config.toml
n_layer = 14
d_model = 256
n_head = 4
n_kv_head = 2
head_dim = 64
d_mlp = 704
vocab_size = 2869
activation = "swiglu"
norm = "rmsnorm"
norm_place = "pre"
norm_eps = 1e-06
positions = "rope"
rope_base = 10000.0
rope_fraction = 1.0
qk_norm = true
attn_scale = 0.181
bias = "none"
tie_embeddings = false
parallel_block = false
init = "normal"
init_std_qkv = 0.0299
init_std_o = 0.00566
init_std_up = 0.0299
init_std_down = 0.00341
optimizer = "muon_variant"
lr = 0.0149
beta1 = 0.9
weight_decay = 0.0058
lr_head = 0.00656
warmup_steps = 0
schedule = "wsd"
decay_fraction = 0.647
decay_shape = "linear"
final_lr_fraction = 0.0
batch_tokens = 65536
seq_len = 384
doc_mask = true
train_tokens = 529200000
steps = 8075
dataset = "wikipedia_en"
MLP neurons of a small language model. Each row is named by its layer, matrix (gate and up: input weights) and neuron, and shows model dimensions 32-223. Each number is 500 + 50 x the weight over its row's rms, rounded and kept within 0 to 999. Numbers have three digits each. A neuron's up and down rows have the sign that makes its largest values positive.
After each neuron's rows, "fires in" lists the words (lower case) most often at its 100 highest values on Wikipedia text that the model never trained on; "fires on" lists the tokens most often at its 100 highest values on Wikipedia text that the model never trained on.

L6.gate595:481565529502517409581487431512505480488468534497479503520524455542501499531580494476409540437488436532514474559467452381418581398526405561473514485514516544482556512586478521400516461562439551494522476512552524515505479437553404428475530448524462470563394533459516402558477479581461496420530468603516501496502516560531479497528548515562550397515497580528404531520571514514444447537523544500602582537477499496499519523577445476605476454563554590553487414513513501562553589495483512433433527416515541528591460490520457535464356484432475530539482483501449440506482490535527468553
L6.up595:496428512564513434516502440512525565536472427534546529590547525494523495563394548493465588476490452484516552603517559449574518492516617488472517465534543517543420584481516479518496532502448517469557479454421586537573487461555587475476510575571549520550482553598475507541480561485476537450544529476612497567558512498573543482528503421460466556521468482488509424532511512420456527443391535623535425446559376531492493481509449492398522526528539518410443533413538414517522447518547532418499535569528497609447562513514457430466528461533487486477450444451459464519472452550520539440
fires in: "of", "to", "in", "with", "by"
fires on: " of", " to", " in", " with", " by"

L10.gate189:513446584521446481522478420432495559525501557499508572460544424569523495492539527489535493426456447541439466435446503459414550491439530482478540526446456455512494480601322469475591527488479505503591519445577531503548516448446496526508466550539569479439521482418451499474547438508496513500475469516462385497476470520561445373423424533510566452548477573454503394546485459428467530623499511570426585430503517482485464532585545498515573488418490503545448510398447474519435500437443503485472540399573474513525571493489475581440596568413445600434475507497572477485499442390526438586
L10.up189:491517478510498497524475381520517471538509478438475492491535413587566525467466505465538514544546470547474589436497503478470548537501545591540462491488570566525523490492443472481420374453476583448485466557476470460481434488485447487492535526504458484488519460415504411359453469504416484493543532551584389541493497506523431530600544552509540462433496493525506452469402500492583529546521566505455450517556430412446382486517539479463517463533466539522487564453443525472581447384455522554475475461522409468536491554564414456498506515392503572489485542400437585480502454481555509450
fires in: "of", "in", "despite", "without"
fires on: " of", " in", "ite", "ing", " without"

L6.gate550:452565541453469456514494520540520529501517424453565534556590522496569527529501535521540608423527539412486466470557446521458519500496478455494472499445608516506507489402513473509399473542542529557451450548504540562426472545492461444435550508554451529565543513490545479535449526516544563501634416554551432508532601511469532554474518437503502447461397541530500459432362493501464482528553482550464517550499561489445518522522500457481506387491511471381507497609458482487463429546488457502511432567444447542440531401510515476437499454506472592589522437441522499464579523483513414477
L6.up550:498525526548518506430474484568482518515508507512531487520526481492443447514530490547515554482538505438580493511607480483558529442532444516415534528401532536474439449476554535433483450522409563569532484548548497525392486490411480432464511535554495503513533530512575431544365522588498482420541506605555526467464533551534578578518505439486529415394450437515425484446430423461510487525610469480451444480458583367472530465512441458452488454523508484478531453492472450573437518518579453555450486520521504519502527514510551415449485413532426496508507436395512533472470499567510358553
fires in: "is", "are"
fires on: " is", "on", "m", " are", "re"

L2.gate166:462484514339568494507508538553471466582533374456452499507528488485501463467498472523519460528496465487411455476500544437650529509526524514488461464509480588446551596561571518552529565467491576547491572541517505614546500523539550485426489440563534543509557573429520501522458479519530566533540477463524506470463508497535429555556526464573461475431416453546505526447443582543468516427433461438490418429501421501438390473486480524461521492516451456494466517444469515541617439467456442422460399421595532555529497478529457437429469506526475450419502559485441438427559592515492576495
L2.up166:537529534527524494544518455574475478457460504432459462531419532478509534565490492503488492503525488544536535478500577510469571512447481465515496567473427498436456515395428499556526420584554547462479445531462528470503526411400463457518604405466435512470465511468452534480590466529531476514535491470354491451458504424397493529468474519473504582457509461476582567469534503593549441572507526501539494457599477551476538531585485495573513525589513459518471615405565479469453505502441530570431528475436600579475545456466523510581533520494525497530459509515418486445384448561413547551
fires in: "the"
fires on: " The", "The", "l"

L6.gate604:506438473453556486532550549539561454532561460460460577617593481505434552434444543572401500398455494524545534412460500561532588403510493594475559544444569528576653457511515515446529437474517477519427515515407559471626503477460530496549453431488426492454544534517466521439535507485464436573549484492421534491463393604494477482564553566487626535517554485447469500427440552534454471444492553534470556545554553459480565543469363460462562563486500511554530572485542461479510482419485505448516564527502502444591433480588544509481563454483558515535416409512493477498476501498595575473
L6.up604:539520594486536506510501451488575539513552569546569553493468539497482531458524591385449497522627508510527442517534407446522372441445482509447532510459469577571510452486524523509574510538481539496427576442498453446480546516513503568425514534499479406490472428426560548479568522486473481543416594507485516510477524494555513534484552516448474549545399545492505469410531479445507410471623457398490574523439574499465504435595508445412516521503541526444548473481461511465495373450505530519572563557545463409508365552549439393466450478564448421467518439463597430456460446521503471537
fires in: "by", "with", "under", "to", "of", "tells"
fires on: " by", " with", " to", " under", " of", "ells"

L2.gate388:487519549447518558539464607453440486482523563577485493607526329474501506578548506511519426504512528539445477474492513459430595472615510385530464464453507515433576557528524470497480463458553499484486505515411541433534465497485440482550492502569491514572457514509559442545546505533516511507533492541455598556525535525464521526526416535485435533506569498456523454483526484485437516501487483429460485570553518595490573481518345452437419546598452400510520515617473506559472514550514530538458437480454492491516431499530484539440553475347472570562430534482595506568455474551539437492
L2.up388:511522562444499642531489531460479553611398550544535480524393373465472514552510489461472447512545488420437500508522545546399469441552558553510486486481404466526555476545450630459452525494542420481576502507483509518529440439475453471476477578519420536555451456460426545466515546486525476445532619530580544513519472443508405513497483546436470635502600511541432508491480540530473590514534483451563465502522502610444476542549407502446413552599461524495530519541528510589472487443521470549461451512421531520567582465526475612550561511503504605498450531546543532551512410518530540362
fires in: "been", "be", "are", "called", "were"
fires on: " been", " be", " Pop", " are", "op"

L5.gate628:476442545459493425550511565442492485493560503538477506425539568563509573460474498532491534481490628514537579422431394558527502424537512367485492455450495521618468480522432597515532557460463504456443491495476553506451539530465528555492485523474616424567454469562510491540491553490450492625532448454504449483526484561554459483469384544422447436482535497557434470568442555482434453512482482515409518468490569559521482619566458525526451562515492493563467516532491507548512555506557486508392487533567527490407536426526488418504430480538558540513476524478455446628432404572555530512
L5.up628:458538571460481602411403540485444477446515614504476553549479586535417484535478537471535513595567537439603587535388494577428580536493590514481487552448515535554535521545496522404546496535536443473567533561458460513518518541457531483477555476425405482531491501443534383504473498566555502378546472634531529471512474534534463510422454482552464528542533478493451536531497439585431595481474473470483550500474477541571460459524403535526478464493464559479432442553556566545528437543490616572416495437513526606520493492580449459560499524478461475493499622453458456476566476508544527517
fires in: "who", "that", "which", "how", "teatro"
fires on: " who", " that", "ow", " which", "at", "o"

L2.gate679:499511552556556578508573540492486593485559440526402614471517509467499434592551483487535469423523373608520573567567453533508520527435573410486553459504506541467486564519498513506490497471467414520495594544458446547500450522492542499416456559536487435530466465551472445535440426421634529472516531441497485480526473510499472505613451407518535410431511509491510531472433468496419435520357480506605465562537426474625554497475475487453533596516544450459517397375476541514454499530587473492473533526582521545520481450536505459495492482485489623491539577549471516459448411474421443505
L2.up679:541553544511560586572533490498512509483585516571407571499535428417454509589551501602571485435506460555468570528533518523557562520491508475524524435465539464422573542502427539460444428459474524509543541566534492477464579605573574495518537518480543466450426567543489503494481456402596454496478487429571526604526592510494469518563482417517561469460563516574540485515460527425453465465433582521598424554575577489533573516394425576483489575539590470535556483431537481510522481488575483496464508506501531566553489412498465469549481462417510554512504552572446592542530431467471499539
fires in: "north", "south", "west", "east", "eastern"
fires on: " north", " east", " south", "ast", " west", "west"

L2.gate570:532512523440453512451600393536492456544505550518595507442501476491403534554430437570508548564477531515479594583503519476406437473479496536465424497515529385569502414493491556520544515584593444473538478559508454449414520484487576504436507533594559512434600493481478512581527514496495465571539634603547456464444568529475534541426519443504532495552534472473484542459553589452591542543483487487450580501539444558477481530597469528519551476419503487512533472582509509510565568527531561486553584505514345535535557554609499533499563426498428531486511544524467439519462589485527561565
L2.up570:433429531390532554495574505539546523515532495509538460471508459523464473568506546558518495521404428452555550498546542475467464466476488489456341604499532420581452494410597569458523477563522518346540494469498416496425488509501583564529507495556475519428484430547432468473490581494560436568540485533483407421558485538538541496555508475591585508539491484575446489470537488437549501432498463516450482587440451475491481523490538498476530479465435508497545545451438429495525549585556571562490569484518484528515526489486479527610491431352464448509459502487539544568479538537487545533
fires in: "may", "october", "april", "february", "january", "decision"
fires on: " May", " October", " April", " January", "ec"

L2.gate633:536546450615518544518505429543487484410406490473461525462505590568544453565582439515527491532542491502501487524417474508486482472404434444452528571489516489398462543482572500555443494475550462518488445539503537533567490474498596544523408551545537582498540542529510595528467541468519516525621435538565514629449560567491499476467468544536506421461515515421457508465474466472532484410526477534550538444527509499384541564474566565516474419597490504508519477469489447529520512465504531472542536556517419508478579535482422533470464532407453515528537418507488593572601478469508417562
L2.up633:569514511536454410548405492567461460552392502553515423449527561448508544473474435541491499550411414537605484428549514419491578549556499478490562481482583483526449438461522496508442545525446517518478501510621436461475525467498505479495459526520588492571464540637447519419467498524453520561430484463512475526463540563420511454439461553502526421387584594478461504511508557483540521489483516468478517541463550493523480434529450525488472483344453512465487545487611489488479435441563593572516525426515427455492477457537364470486504570590482553557490488449418552487503488489582549530
fires in: "is", "s", "result", "are", "insignia"
fires on: " ins", " is", "'s", " am", "ult", " are"

L2.gate595:531445516472509513491350604502560579444426521474520526492472472486513602525515524483460540533529439547461550518527475520576602496649475512523482511567464501489566488504589433546468506416488493438435489542505536525532513546470450505594518564451477474472385449566498511590412469549395453506627538548491485492511444562447390512513547469451473495476494487509470568530493446520484524478581452504579352472525602503484465554501573562463390475490482476536499491566421487411373555561490451501452513396498543499558549530497485485503583504443504570550520563456572481541519548489476491473
L2.up595:513526515426482516476421619514503552465412529436485537460510473431560469539504526563481499557508436465465510493514449514543482493555480498473501510567440411477476401608521468492422521522516560466492482491510521506474521550513513525526446563483500496391373466606538535493457505484477481536477493580547537426512536562487430456588524462506405493545477441536511504496531516533486471477586476481510451500482495473479492528426552496514494450522490495417540401514465491508420616514435449399556520472484575632515460562505469483538513555438540542529546633471629496611473560409531401426
fires in: "were", "be", "are", "being"
fires on: " were", " be", " are", " being"

L2.gate66:494509410607585487474534476503490431601441460554443516601480459560434504498462465423562472501504456553512523517428450368592572449495499504483441492585411552566537534483514489547530552535560593470479590498459508483465429528561459484499518488523442439478593487477526538503501503479529503543529542497550533452445389450403513524500457434486474510499499423522527498521544613496533507552532546451493496455495560541480501442557586456497497482445442544530443527450471452433546455436508455532483498407499519508539435424435452544410468410501563502505571474654507509538506491481523540493
L2.up66:500475472507506429471617479591487435435505478490403504577498514615408471546475491479553527475536544497531557490536430389560659395451568528457463503583423533505460462447509534550493582528553526463506571458446507504485450560536456462556545495415424553462592503458516571529498438541495480499490513527522538481536407471528529551457434477500529496520525438504452473495580590490456520535528475553463532482515568539468497482547580486500443501456483479470475549454418467471516455491473476511460557436451538560469498414526518552483405452551552506569580518540544514572506564509502496533
fires in: "the"
fires on: " The"

L9.gate117:501493521471512477444435482554568465484532437419502564468534498540564590530570469468556542465497486498538520493443574494595502503485507506473522536555558508460515601514507415435523532383441534514474520519439545488539577455506588498555551429531568454536494535463438440429578496499494528584583501510538588620547465517549409541549572581510551542494468525541392532470490537535402488426496468586540495433453541521490534435483523430432410525496598551478501494547485433412506486551492494533472537373558576553464463443507599446512482470514462502517457611453474535544514480513445526497
L9.up117:477575602508461483469498501446409505487421442524535440552542512511538473453486566454508505471579448505557431521529518505496564517472547570502495503497522495492580415553492429538352534444503557595527489560439605480631511557551557549486427523497467462570454481508519473531500525485399499494414456507510488391496548539464435488572452456470427469371495539499473552514412559508556403579526497484493497542507647509546537533484532497497491467439509475434576514500502519401489457547424511502556518479574400444514574541479515500525512479414554451515498510529398488521545559542471489503
fires in: "was", "be", "to", "were", "been"
fires on: " was", " be", " to", " were", " been"

L9.gate652:497538550509554528555505584459407546580558567482432526568608584496495516444496475501546458518513544546540533547539485458457563522448514591551515530557487422477403551577505488549547487476581469428507509517542443608590471568474496429431443489498413546551428433558518484480532611529402509542513498499636507580512468501434562535510550506570481524440495516532460533497509603508484498572495576492528563553484479602576465610446434511515501419613428562441496553481458435444530556485463462477476449475589445553520541525478521511501519543485513493452464420547546477452392488529484583531
L9.up652:541417534616487513456458425581440549501470512550489448507506520535507501551507416506420464537412490484534435510436528572528450500424508502472471552575515507543497473536495471560540541435504457422524464533493495485564476476522436581558469522474284490534505476443453556492438480526546530556413447472539414532495543534524512562504492508557551516515556459486545487498531407420504528527510529459445540545484420446495508559416502459485549490510501511457578452428502430488593468575434504499570529428506458498453469481538453496453453490407536497443557438521495487498390446556580562507
fires in: "on", "had", "from", "since", "by", "after"
fires on: " had", "On", " On", " since", "rom", " from"

L9.gate376:567492532521609541493512485501589438440468472468493568591509540449512541495549387527498444537546429623522505409490548457530524516504474508500575500472509582445539565459490534457500495430466426444536498505415389493547540501487546530503475505532446544587523403520575555554428518495473541529584496497576411583460506433461502525509493563493468528422468455589524535462474503465491481494520481470504412468513560553525551522501511460414432480608611455535517459490618542528570467517449554485458419472469551609449548472430391521512490510529540440509481596541573486528473574565592496426
L9.up376:482556487476477533478453471547517517499449601591499553492503563510532543354530555522431545523559551498413448431405465490605517510496552498448476517560464488481449559564529531520477644587578514611522548465561574550473393538507437550556410497421503417602490618550471433542481500544504535536509481497525609515493466579466422480538475563562593497502652500442494450555444438526389519419446503537464519458548472515525454626492489519453458496453472567448523548537475526535491559478456512527488489531594479546491452461507492459498602502446491511498528578465477456470527474484412536511
fires in: "is", "are", "were", "was"
fires on: " is", " are", " were", " was"

L11.gate456:508541503466487530536443470492508460447386588536538494502454527495504483557511510577439513503492513551559382427413589536520522539563413614533569416533563429475438470545565410506502540463515564475482523529525575411523530443559549498598472489447490412513489523415522514521560496522559522540470528455449491543528497557519479519546520471505567476521484426526457467505457513533479449422512460613607434508447444492501457495459359503498490473461475535549529495501475544379559508429426435446518529492500580382446454596470489492574488513556498507543553446523481377500517466472606406505
L11.up456:445504546429445628517544493515502480419557557437535452509597463492559494484566453519541526487491431559472542597387506457500479494526561533500566518527484395440523540543467498499506464470449472567517474504515574437475523468488557494516445481552495445421429541457569562597540558447415482498489607526504486399451471509552479474446538460518504510526506513437478474568407540532571477413523515527549579574460565448542453484483538536614493530462474631561527579521483539590448497473478437463456559479509457499484537554550465543487436386502468479601476447420562607618530481421478477461
fires in: "be", "not", "can", "to", "cannot", "may"
fires on: " be", " not", " can", "ot", " to", " may"

L10.gate635:573541492466435549578540589524445505571545462595466435547493423513509489481481558455515532471537564496493453549566439547534526490504499421531527481503544477504540518617462525493483458548501513485498551534424489482547469523479461603441500558466497347448573531512443506504480606504502475515567425517593478563504496510493488467538475500435444467463459467499529399523397541495572457489482504503602504549420383552515523569552414450446523483429502485569456489462552507508460392498491547544545432515488584504525448527531508470478601457529560484529509415561476506525467555487461530483
L10.up635:583553523483446565526480615514415549550517543605419465564542543491536482516420455437523485409529546551424484512466534580481511490572563489520584423500453484535477601496451467437497538454472440512462379528468526486425464500466467523543544544617443451441556486451485520488461458533521493548447495583491499500540524546522512523561516491589481553564412516402500562555473469529541497378476550529484501406475463503536484448447493520489509567517452514532471405466537487589529572550554424495549467503514552434404618518498484434557577477490470674523474552451496484507529482594513542516
fires in: "which", "as", "it", "that"
fires on: " which", " as", " it", " that"

L2.gate533:579528486391509579524500559487516631517597414654479521536556470450532485461543444461562468494490489539576547559413475502489584523504428464578519429411560499469511512425481484476516513505547563434482434421529505542551463503543513553410506502464481490624499524496529495438512512405553494461460498496466487497531527487500513573458445558476609555558420530629533571468472468475449522533541483498598525506573463468539565577515522559577518522536530567577519433529530502456438449478467491437482517410575449437464429474497443517516552581543580558481510485484405516481429575419473525480
L2.up533:455508489445513521458537481444458545469504359594513499539594458464564541487492372525527504508461491430502611516527505524608533636431518437568497447484552434463437487521518443482422510446479506465492480540461508492559534464582524576497480443533513483570562416532555464528489465404581570466462547542421516488459524529454389542534476518486508540486512558487474504426493516382470594413474562498599467543533431451495464566522530442555513584533553544578571559480454442519504441553532419510558491443614535457499511457407430527493480553595509521463520463500506463509520605485492568544
fires in: "western", "northern", "eastern", "southern", "west", "south"
fires on: "ern", "orthern", "outhern", " Western", "ast", " North"

L7.gate294:502601621550416551526531488492534529537480460452488531560492484580492473434518499512457470514559415480537484479504446403513514537612491533482476479478456528493532526462507491353508545530425419504545462451578503519586486439473487501480549570414474521539423474473424446481540551560505615598372431497500508470416482564445486493429548525473503449446428510523501408490589557509463537494566491531541569491461482471426541552496506488517556448475511571446581487509506480541493426517527572445478491481453492493566424589521431529398426505524478518523468476566502502512403494423492461495
L7.up294:535558576475367425551474425559509474523524498539470543484536518541503484514482506532367426595562465472530516505457494501463499517520511550506465487527605528394451487541465576421596485461504525514522470399506532471543533488525498496464563549509506487525581401503512488461406573460467566544473459340522431561429568544478509488514459455438510496515472522411479454537488483473561580429545465557454502411532359413466498421467507458450553525528539511524541519469537480488528454462501563488473446517586449435464523585485470502508500449566466560479518416528488465496416507565591485524
fires in: "of", "under", "through", "to", "throughout"
fires on: " of", " through", " under", " to", "nder"

L9.gate254:496445525494528483493439505494521547515603491525489544460562411509502477471462433624516465466507484491515474507570515605459522490545521480492563496571498567445451584471552534531545533446544519510402532537400532504508515518503442537394466397477452531441468580464522536511441440536496562482624544501433510500522474504437441448431430488456518444424477619574551517437392489475514453601481517476534545581481507530474400534550543461478581618571520560638412466454575514475518435488548524461314601417442477552511499468553420488500511507531528471477519537469490449450446457451453576513
L9.up254:547566511509567506434526434506425672456546503505521617437539483477496566445417471565450560505546417477406585475513563520541552481464481436488423527520532490522495583455542511574480580411544569474517427464427511464488513509529463467495465376469536478508509611512411591502553423532457566470551500420520534485477515509467537491524451492488513360417479646524584506457397500462467507445477475472572554532473591589421480513431490511541427504535505471487413382432498459469553467486457532518441557519524521506556552370482463501457412451461516524467476503560434517502473471483490493523
fires in: "the", "eastern", "western", "southern", "west", "south"
fires on: " the", "ern", " east", " west", "outhern"

L5.gate566:492502417489470531557502556485440470609532460543519513504554528468603460538619469477599557525517477452448479477469368418541530525527490459541480456384470496614489493499499588545520484600545541528516508485490543495512595490503503418518543425522502509555504433436491413467581534540535535518394501523492473415486450425473542520436452486434597468521454594505464463416478503467512474475643472525461469573504476410441451484498452494482437444450540425488476491474429503588443467531533506488514458485596517419478445618374535491452469545467390558522449531408483442454480514510404470499
L5.up566:424614415442462498467476538532442459551506517488545508464489388496456542439513446541522532592537453468533496481577450474506580544432560528464524489470359548449620495541505488479488458530531451585555580575526544423488473547538442609500491473492445457441463464494493519427461476522590511495504515509496411475469614515527456517495503565552572509483523566567481522454465470530501616514565552516543470540526429458591515494432609532536522497473492439514482538513430555500461440450480583574526376533444498407477559563523452603483527508465467518468518471440465474496446389477447498547
fires in: "of", "from"
fires on: " of", "ing", " from"

L10.gate284:424473495508507585535578492549529572472525485522458371555484545506490531487393446538475484433579460507559538389462521476517522473485567494492520407434433512467562563457515459474542519480483438501476698545482511456548485462529503569490444412518454497545465491460439465433517500493680476546494467447411500438441533491455425479468455588531543543457459480484407545399503449550506475511392529475567520402492584447553531571506472455472477524488476487550518474514399504561538525463447534527499508451471453436482519448535508529425480535514523528507514466406517517500446485520450453513
L10.up284:484573514487424399594422449513515521439497525519479418540504480517473503503447428597443491516614530565541431487517518530520529428513527464473514539476509481480506561622493520505593553472600561547436562470473554509505536496518466616489407404499445512436469418498572543534505411505579485510541427454478563562480512455511489479524554473425512509492476504602507498493396546430491471503455447540631564416460467469545448560468434420491436470551457542496485579515356488471484478561500563456524467477566493413585562415519398537389489489492561493501517486477477503520440442508486448468
fires in: "for", "to", "after"
fires on: " for", " to", " after"

L7.gate572:485583467568527484448483457526506476475440544555504458572514463479473445471476462545492450396573471480505543400459545484467431512467540521467495463527501565521531572522536531409541397414524471590476560434489481487461513530497515443472449483482394459528465518448554482468533611524460564420616592466473555480442525418432498522544488538495608526512503421576504575422475507424448535533375494520449501564461467526573415576502467454440439430402551469557465491500559572445551468549472530445532500481521439503397523552419543445487475445473505478580483520471525498534458461541474437526
L7.up572:435480464511538501482547467475441520502517407556502518474543542537461504512484545446457525431585440453527499504485449530473542523470480521408467555499488460541609569545510406403583515505459560513555579472475589414497502550436441470558530478430421483460442419428478562535519461437428471437410470501433553501544496501454544548510469503474513450449503552555469507460406591499533450460570483501447587408568495534431472554563448557350549469519482522439488418485441509506511481511557506568492536471548463481492580488658525493541503366534504461436465561533536441496447476547560500502
fires in: "to", "together"
fires on: " to"

L9.gate402:379462592471531519465449469473443491507518439559528462587526511539362475592499529495474498454395502628532492540431569530449509502420513500536479520424406543533527468553554468497516455490485517503459499578468513437467565531516489428498488526556596393474524530470515439528544574475437463482465480631437562439456520550545421450573486548567602550451486538533511534500453434538482498465570443521464595450577541514533410510616513474464567515570494518410467524501463499526507559485469465467523492504472532494422480406493463483499474501456437465542508569539470484462456561463492451520
L9.up402:480613578385522574528503500565466540541498431570543456441470385466523484407547527563544498505423498520554473469450545519369474526490431471531479492546499519443513471552467448596518455468557457430472522505481486389506551479548599497512511481576561459478544502458537542545474437508497552421515542614481456537520490623552517583386533539494558545578530521448497529574396592487470531470494460493395520477468641398472521549468488519541511512566528564526457537518432437592445489476430482422522538457628511456536499519505507515536438529445464492591535502495486532521573547415507514506
fires in: "is", "may", "can", "could", "are", "see"
fires on: " is", " may", " can", " could", " are", "ee"

L7.gate446:446555487501521631457465525554510543483397507530349471495484482649510518476457533535417522408510429510499418554541496418471440557588469474524480494566538476474503572504470522480546488442485490564469450476497446586570472527507458566572482469543429492509457480532459462450553485522513550498522529415438503487440473472476516547451439501496459524451529514449421380601457527439470555507508478454525497507486499556477551477559484537500477431562614440526458512566539480521436465408464551496454575523538499462464484417478483502507556550570476586393490491463601508442511495463439523453
L7.up446:515566484446460472615467475562453503545487524525359536499544443578476514569502552469496413514532532503437479576490532522520508543506483543488453570515485477487505512551484514454497476436489494529445433460447497497494515378527489515548495535572447558395422403447521511537526532481575500451501467432501439430460459485544516602569498496578416424503516416455459540520539492429511532458508473447422436577401551544420525536484414496561520468487559459528591491552520552519475603501524469504483528439570506356446490560531546472463517446509514622488514571511465560486472427483497432543
fires in: "in", "of", "into", "take", "took"
fires on: " in", " of", " into", " take", " took"

L11.gate377:490461539470443485551503499603468460452483494405504479482396432567503461493473491545494485408512526557509486544590442474577535435442519453506583564443706485444468557488564489520516436422455448488485526514511517565529465447449547442433454460564503583473453543469503495444501514477570538458445497461488477494510496468475517516467546556563410550429519457460482467504454567580497402484437443416535533452519494479482409534514447539471519435449481517500454514596498460506484477514385539464467499432562447390534407569468491491439535506477440535460470418499446550452463495439509542528
L11.up377:497426563591494482509590547464441478491442515471538543523445534514534547559420505549532456460488486515432512450582597548506481508516488446514496475492546471496435440490491457528583448442534553404474438426495582528530429465531374492563511490487526516440477513450490585472541530431516437559474527522495531429458516558476564563529514603485412560489518482511418487456436563484603497508490473332463430538433484425511462403553417532605600473548446464544511467553391512481462473501575540524509451486493424532522492575514501598515540524495499560487574465530471475538508470569571468627
fires in: "took", "take", "taking", "takes", "reached", "taken"
fires on: " took", " re", " take", "aking", "akes", "aken"

L9.gate467:516471505472480471601558456496452463550442558560486618463447592546462459575503501432469577522512464500457390394477496482376491549594562479494475401476552473417482557501456474520503521465489489461470497522478456501501555535477514467442540454524470494533470509429475495424466504454566474522501531527512582473443466582436458428410534528544516503409456365509495595552559502487374496518479430497466500532498393474562433525497451502567423563527557520590434543551463498531469488525485450454453448459521516507525633576455470570477548498524565485322447420463480462485476582391432458476
L9.up467:482507505470511472493523517556456541474502522598411475510532514526617499574503562444531515497518434551421444492441501552448465537545533453538502508544542540410537569538516415468508525467545406546465513488444508460579394569508425453517483423575399501533545526492445389575476550503484532576552540575501580534518517450499512501558514552489531560413505515580544491482485495499505454523521490523506570528446409526491547560443449448561531486483464515537511607473503489544452438561543549493453467468520501518497510478462555622500389520454533397451422459417501511518441565530501552533
fires in: "which", "that", "to", "it"
fires on: " which", " that", " to", " it"

L2.gate158:487541524455427536528524513483491468618488576525512478554581441520563476449504531558570434506532526499599502523550495422574620458540500574455520474561511491495432508549496494506533458428479487448485407513548551526510486543601457487414452488483441477555489451453450546486543506535401519506500491408483519424528499438579487669424473494434473497389467394592546486458535509466546497532510507539458556421552554518599431567538516487481459456385495597520515461508569502523573521461508458471537461446527499403526528482491551410438416529388540458603441466405468489528488477467568499476
L2.up158:509429499530398552507536502519451531518493593458491451558481378437462497506508520509571511517529379454583463516562509573429554570505468570450489545530475521480428515399475585470473519535561555468454483453521547539524465549471528437463527453497587480447521500575572649478467539464471498552511413493532493498498504473541453474467509453433478511518619445514575528506527497469638521414575484573447539466585457556574491552449548463514492428528586509500460495497513505465561410510569533501443526455539541497491575495455409488439484429508445418473527489507471521541462463451538516424
fires in: "by", "after", "as", "on", "of", "from"
fires on: " By", " After", " by", "On", " of", "rom"

L2.gate143:475452440501560475630439498570480512597502620508457452455505534461538481453524576502457579464542454479434552457553443419569446560499561494455407537451464557490534472555535436528607473533496526503520549443546529539460469590501530591581542458493397500468490507481438489569566481514586443527484560462566519591503532529411554533483521533495514517570452398517493569377467505495500567464530466493510434497539503486490497449409488485468513494570494499528497478466516596525462401453511512444484490485444494491438425565377516529412487486480514530520533510579527477418505550523479533444
L2.up143:477488530490563507489454468481462463443504567540575415413520507530448440484406532575511514473568463513509506479463477434499545470454485442504504512525480525546530515607459493422572486475494528493514440421485460488448581590489454502575551382453479454510469476521580560491471443487472552548443566522528478500544507538427534572491528527540507423450571516435453456505521540473514498583497438496532579396445574513515565465506548478445541492521379573583492554520407507482403533481451494517549538529528381478486560448472432566508509497545474499460549529410569605512454529558514480577
fires in: "to", "throughout", "into"
fires on: " to", "out", " into"